{"head_dim": 64, "d_mlp": 1344, "activation": "swiglu", "norm_eps": 1e-05, "positions": "rope", "rope_base": 87700.0, "bias": "none", "init_std_qkv": 0.0208, "init_std_up": 0.0208, "init_out_by_depth": true, "schedule": "wsd", "final_lr_fraction": 0.0, "dataset": "wikipedia_en"}
MLP neurons of a small language model. Each row is named by its layer, matrix (gate and up: input weights) and neuron, and shows model dimensions 16-271. Each number is 500 + 50 x the weight over its row's rms, rounded and kept within 0 to 999. Numbers have three digits each. A neuron's up and down rows have the sign that makes its largest values positive.
After each neuron's rows, "fires in" lists the words (lower case) most often at its 100 highest values on Wikipedia text that the model never trained on.

L4.gate703:525544458608517482434482544480432544564501539506415434449570455513416538481471505561485533498498653502593458483469541429562497473437451531519462534486537476517521431548498449458571481535528535550570439601437515521543518455422531549384508566533491406494528465498527565485498431503456427457513529426469544490500530472577500478460538467441508507488477444495560511538510455531573507507499471430478495521390489553469526496365451452425571533438547468581425475474526526447545461503528465470487501533497508482487527581434466398575500524548479511449611520506354392597594509462477556595400491490411491525587508495572518426501531485410560462499501550597564532568385513453421464423529518475479490548462442488543493539466506510529555451526504533458378502491480570504523444517459531
L4.up703:540445503490508385431509516552501486498489562500478483521545486471514532485518507502478508460531500434442542517522443412487520542546454560513389525596510593495516569476431520455471544631496500538460504477532531455509504467399541508561468452444466597491524515538500455480526508465434440585494517567477487591364494403510488647529453489459500545490463425497535433524486457521506536540578355474475441468449492536472544535524540472424563471548534511531500478514558503418480554406410515551460496594561505459475451621522578444500473391518523572398419409577611424539564536465434529492557526553495503499521498548530418562453434465483555532429537462478461582615490474520552562474469595578535540520456504511408451560578534578430399529496460478444594490474534396470490505511565531
fires in: "and", "both", "between", "two"

L4.gate152:480534534491578528451494466462433502507528470622612473509455509525531521506519454484478521501479528509504561472542477440434569493571522366421473475530456467459519492504494582454434504585407493498374467471473538492438531512484463493551484509515527526445494607515591419504458455552508508522378488487430504492479539477449625448466417445451489498531519544509428418470512446507512551514464430587469455522534368512447528439512582521511527470500514424516586571561591507444462496511581559488510472535566463513549476481512529489591553517592485514458476458536468497474500507557490650462537505521491560443431520501578532566556505600492526474368513450458525465543457484471565551561483509475531435493530484539539543422416504551485483551577568455614539483448502527483483498595477556
L4.up152:520510471508549416459531551577443595537518456491591519492526428478521520465440443494416475535521464598420505443442559516576548463565547477488491589491485542519606436585451522444531356512489565532398509480570601482388510482557510481522481463456459553516424507534559542504459495550576446401489592487521449444507546496495503486465493495529482423572498540472499440455470506510438560421419451508592551443547472503562538522575479436447548496466527509561497482514568508433547560482508483485505500535508472488499508416511476499479522458524471506451468479591468520521479517492432525480460463456480509492438457513535488536394517474482547515499487581530457498458417544540538546505427537478546456585520545521545520543462542478478505532391551578450539496457563525508535543561510584
fires in: "a", "an", "the", "s"

L4.gate1218:565467571491533448484598446464435523513614553506459576477509609426573524442469507521510568501356455455561490516542593494527548536424557517504580415453513476458466528404467348508582479504474532641480520552556540350468515482504554550511500466460498498411515557442505492488460472455497460479514480437505550480463598478453491531547493460518501623542551526473486500509536421448511517453544544509533481458546476521516513633452415497504459486505442482480482530561502592547462379495577643552583513559616587485541459501530574483476493460450601530517470521518497464475526458452605530488481449597454614464413444538545580557563491530492512496506512510477514496448574466498555425484468578429476512494466485494527448540500478472463461502387490321495457407454461509523503524557526547
L4.up1218:553459523467582478495545474488554462585570444566579528528513588407516478446498522496559512485416439526451526560589546461517524500496522431516496483250476488475522495449477519479531496572568486399499498405513597494536573493481506504494458424510509487502491552456493513525440516466508488512501563537520531460510538451510494450555475498551534473531475478483514460585565300577473535460515488534490455539433506472514491531472403566526440534518526495576547518600489460552468506419499534547465485422483495469481493589433564545486480530465516498589440439447561562475417491429626514494506600523513345504491458512395511401561533500486542533494460602483470572563455506538421438492511498505589474533433515572441471477472485512475440453465498473412506501412441526447456578483535502
fires in: "was", "as", "played", "elected"

L7.gate153:396453592536473471465458419560495539358533475452528615533520540516556523554566541394568498572486490475520501552463567525531522489481612473551453515466556542503548497548393443446476531483628540482446451527507504493499404448535539534458449541500430483528484519479548543508595509475476575412520483461550399555500551534457573469491586487478433593586520551514466550459529464432495556459428569518560499517481424441484465518505610523569463478494473531464471545541636571585500429496514507545418514530505552529496585594556452615565548562519483553472436554451585496508467455460548505539616516432447513481498516454602519525533439540477480431533455476403441542576510467456570478438556444496469513366472484387533515464467495569418533557417511561549498552479528415498511464496428513
L7.up153:387544546479470513485509426519513493448515472557486468594456538484584488467502557463436511510431547579506505490472501452499511440413474497438533566497491436486350517484479440519538416492555448542466426471485451445527428481511482447485454565404511545492526504461600460509526474447396504543434431558442567419456452525519493559476421521540520497460462550493569479462467462535507447491560552432483480543498433406453458498482513539498460451448482490464356398549458480474452435502489538492513522530562537521483510495534585490524604421519500548500502397504458469440390494507542497467504560499503464470620491540523513474627444527508609512528419553463365417341461384514603487526523493468505520507491493433501543504461526601496517539455539520460551451458346551559397548532455597
fires in: "is", "was", "are", "not", "be", "m"

L3.gate507:372426507519500519505531530408503481494582399507473567539499536443590402541548575437503469423410594503538524475415475492457496530498460393524487568443356553538468482482389448477547566463430545535518554517545456439491523488512472458504491462492553514533421585462559357462529550515497430478468527471584460617451508489582504512478463545508599469473462459419530470422442446382548509459516467598548484549508469501598508515470488444542566474503580452523566480523433524487443534469516533509576537513593492489507507543539530465432477551453497509453564511513471531433468527495522559480535463434512508476453613489534628507489484578561519563483492381478497583455481388514487516427574547514515505541477447537593487508552456562502564503472459491482456467447484519510561477528549571
L3.up507:487626579507546529477514474467530476562522428510536505492473512498492468514502522419413467517527531603518474442483490578437540541373465463444504573503531553482618472516426410469485462662513589511446514564499502506483511451495535518493494473490500481509514488455582417499514538554516483496444446504585487390496558448477549445400396486399578450516480544461372510463453486499431495584568450602484506451513447445474564492543513496475615494469431380609513500478479557439529491481589451540375471554549517612494492571526531494554510475430517462403482499416440556532510499530504522497516443420455487501481554414518543517470542491441493534510546525503677550467458464436517480520442462479596445545507493564559547531559520508505526479533568457482528443594489576503545446468474629
fires in: "a", "an", "is", "was", "professional"

L7.gate43:563365503503489490539590486558514492466549539543400516484477509417455505543521436481457458569438504487496417531420561434537507517460539497444547487564513459545472604449511498447413476484476541468488532533469453541502558490480458376444456489363522473410419398492535580468611493542492568582598445520523524483424572506548477495436537452478440517548508511471479482591509570488413456501434561462430558520508399341524457521527519455536465544598628519555461508519431485493508540512572429509476538531446550519536533585451513443525471551493556512459505489544516527466510514479519475584467453515427525525528529524473491405520571564583428489551495485505463506562573493639456432575482542540382490474525529485516673561568507552462423522528483434606481461448468458541609547493477435
L7.up43:464434498512539535502410586456488560555522591454472487465514491504444494492535469480598493462541546490459511484518575517498455519425479518460445556419496565523573474546551509520581600462559555560511523511528423515464501362485509523537537398524496421449404481491489492409535523411513422419573491459427490520541540444455588482475568389525466463503537588473516439436464457551554512545528514515620500482566532476530508457468514485513609528501448432541557531450517544572605459538496540489596541514440581481516511406543475540546555502524567531527452437478481507535511575442626448458433569570458528523501524443464502431490504419493420540538514495457566572490480523549474428526424442542408481481469514559500436584533573551470583530428458484564551536493567475501588535619495478
fires in: "had", "made", "on", "was", "as"

L4.gate513:516483524503563479481545420409500511538580555462431565474461523506509486515560483443542429582410523465555559498497533479522452636522476506562469535602592487473424435532414446558494530518620580565499529514467495490486574398477529546526481582542551540506410392499505485384607510503463504503564443452490458465446520503413544548539533523549511489544535484461445482516447523453477442523501450537483575594529473579542575535540470448503427509522539424535527558571489494469455518396566481517464533483467488455504485591528597461528509547498467565486528558567479592589530614397526406457558491550433530584483523537538414532539426483496497481476435559501522439561446427572555487553555452554552569427420475507473471445515528557523475543482493468588450450536478450455533485491491501
L4.up513:397439579468456494545550516550492546620488403478577507514506519507549483453474543362407542500463525460404571403477521496502591560435559490536486567488471489414499488565497487389419473482452525524486490536423496422558478439449444529463490506507413574514493531542521565443443483409550368545416486430492523574524518441469600532508514507562488444444539505534435450442439468541525400438480461556503504497447530557550578481487501528468497575475489483504491500510581510472577490540491476562513575526500483513486628585550545540399492502477431510516521517503503532419481541386455578503566517372443470535498519449450535551612460485535552517495555556516562475481509500478520469517560578485447446545491446521465493469475486581595496434551486489489570436491454551428442560490421485
fires in: "was", "as", "named", "is"

L7.gate668:574521453497569549524510448601569516458454480476509586495570456508495541590450473556488477426559483564512520520458546480472511470492516527555514489449434542529543604435515420499526494517507470560438551479503607529474542532487441517518560501489475424423566520519456525515620493480462459465482483520440607447571533447442510517542586566419510505555463471397488553376597492566564396468619456555572528474453512467511462496545496528504515462481436460606520510532564527448530425421440552502477442433459499366504510502623563600480459442404530517556410522565479534488497461449556438511558595422495556584429589520486509510556548511607505495488481497530577547572599415516519424518530452508504475495470513489506489476505510555510517584532557493447484481490459515522585434461434531
L7.up668:528496470515538490407507513484525530512396517527479574449559546463533446542574461441470437532494541559515465442452445415494519428524502600479542524500498480462523533333544502441524508489411529592476531452476597580536475454576494439486491487589463474541514456522536515533452593467519487520462472492470579385470450484449629479452589457437504387531418526426491489519586407529417525411492548577574507442546547556548528493523434518476507522498566449616429506507564558611516503619543474557496545503552446500453480451450465556512467506590471463537547554453572535436504521456499505381564595398473443584460504542386473485438448460548499509476539440460492585578528525438487474497539459564451482500563599505521455553570498466513459473484520503490462496500464503501475576458549422
fires in: "the", "as", "for", "to", "after", "of"

L7.gate831:434470428471480581615527487505587585439505500382466587457539539574525555500438447431546544440528511534546454412582479424525452469526469469569584444480443498449505456570492575520499462541542493491534430515464511464415449527400498399484443436518553598523585532556400579402473467489561481414463430427472495491457423457504564512477461487468530496500563467459445528594519484457466534574435571531481384506427534550507452541424510458407578416458498504510430478443477501568549507544562552489525562540531474557459474462529487470498516485565617439607603485479406464504466600384433451544537516459480470550527450548505471508486523492586496540480442487532492470567537566503503477520621444513397602566489474465552560415540494538495512445609461494466485485417551549525458513508447420
L7.up831:553507557416478475529488492499479425528547473505483450492503556465505501447558458496544436478424449462532577469533472540449474522533524496475484483369512537438515543503482445521506442544417477501494573414523467467516575412412546571627517558484437512536518598600457467549387605399510494583426587486469464491479548404568528490517489421488459488490539395484487466581465531512483612564477502504493425583590488525500488587495555485540546454409481534462507549540508493543492531406502505505455419502479549488503518405476527533563457585574492540551564526443511433506393476436461599535522510459483603446554412463514426538541510513451461570418405526641448527507444505502473515497576436557522517486545445463429488543514520405519478504551517576483534528548483482459479545523398443
fires in: "and", "both", "all", "is", "as", "coming"

L7.gate1290:547490482546534526482515571546453454528408515486541613438552549473529456513540546421493521510446651482406503513456570478508545415590431514480478584526482430476488508426552566488414529514492460490562485453426620439516513485520527489513471439478544543522480621498434516499475503495510490570463466466503561473538574466455459550567522450483502542547542457426434536466406423462506463476519521460472522503548562493501534582465435506516464518537463481574557507582442491490476417478486433562466500483481500573517447507489514549495472557565389552545513386530493528582452454467521527574459544498491491505446497560411440497537499565465511471500484525541563450497473540516466517490593517526456450520522524408591448495445487527497408489557582405498514480419398441547519470538544459
L7.up1290:483475577503574477447519525515463578610429480543587468503438505512449475549567515527579458506430483440421389451527555571502560552465504504455482558628501471459555504469458475447461545570513568471555536497543474518443474483510395416455476443567524507514455594508515497540502558566470482544459498498521479520612531534490540446478535514484450516526518430384463454505479612473418602446502520474520413495500609508437625462507515543540532588520543550500478546469477496547404518541498569434494596511529502472427490476522416479489420455501470598476474494465464469462527524384570563583441452397564505469472401475506442497465415467472492472478522507373514470587523465445461563500433500574411584554525426543551462490504605544454508492494627527484504509428452497434488510539540511
fires in: "a", "as", "the", "an", "appointed"

L3.gate587:508501449515540588534470515460397497436481470518530543515519484419419524550448448525440500532527519538526398452489478421461523437529471412541590487454524444417569518495540426550521458557531479500549530455445443550474469491460502508458492426531559556428515507405500579480509535565447512492451578470546501507539457548494479503483406441511527429541538499446533547532379421590467436464539515421515506452530524495427590542483391484413502549531490471486466443439484425445551474479517539556556505475485534447470556481483533557547468521454506511482432479507558446431500450446461446505467645521510489507455612500579476453598495492577560475519488527446501609611478464504525450481651565566468474443442481409408539371491471512526506512503499525535515427551458554590525517475456552
L3.up587:489614508454495512525449472610533451480478513476455472510525545375516551496438554485521510451532538562493465393506449488494514407476484485563434566493491455458570473461512479529528531464452637538415464563537476504556463453550507459410597584639508582532441413570567526480447507574560469543477499517467514474519548548530464517568508487541545540558443494506545474532514464469405474560559540494523507548530589500488531593503392507562460503541487581473531534489536563431499537506542524604477507376507541428487495532546526476420430470560462484492495555471405499508500531506348495474453435420528537513494608538564397593522587482422537502472422485485509550562580530513529473561569560466520594520470499581486464447554571523516483546525445511614390555541598512568416579444486464
fires in: "of", "all", "the"

L3.gate647:434580550513529604535574521466572508513477586540526552527553586502437551498536582474534433454454494608489501503483451561521502448509566502522414560518469459452504514553439464428523465463505449598561456433434518559437442428395432579525449485487450476465499523506501492511521534517495482494584499526508423507496440573489551489560401471468499509484394520507512460504478514539477567513483505489451475462456605443436487538407427447542522477440448549527418559511473521540555503555447457565460534512520566583515508495476498486537486506450465490571517480392500495547541496496450483457572540538494544491557447582490435409464469529507385445533527486446531533392587441453561531545501452482461468468538503541503487485475453457480497494498407488495475434383548445531498427381496462
L3.up647:557429508425449549503511613490398577541438480445478469489524553521518609553473506442488536477454518425505445422511525496492565495497592473492521461404462495517416532498528535446470532533524462471466498497433495548553446471522458485556552498555387544593498522519510399483587460415547497485553511583547551428520511535585556586476476546535474595474495524428594526578476536398482613599438564518522573499460519407550408561611505468566506474490488450448585437489491528492528531470448490503475502539520596541550450352478532563453542535622584537457450504567490490510436503395485435527531413555610542431493573535485406461518389527558484564523478530502477479594407400532526554538449423505435497504546509481408425581493447548511513533526430500571471464504476506466444591446487451
fires in: "and", "by", "or", "as", "because"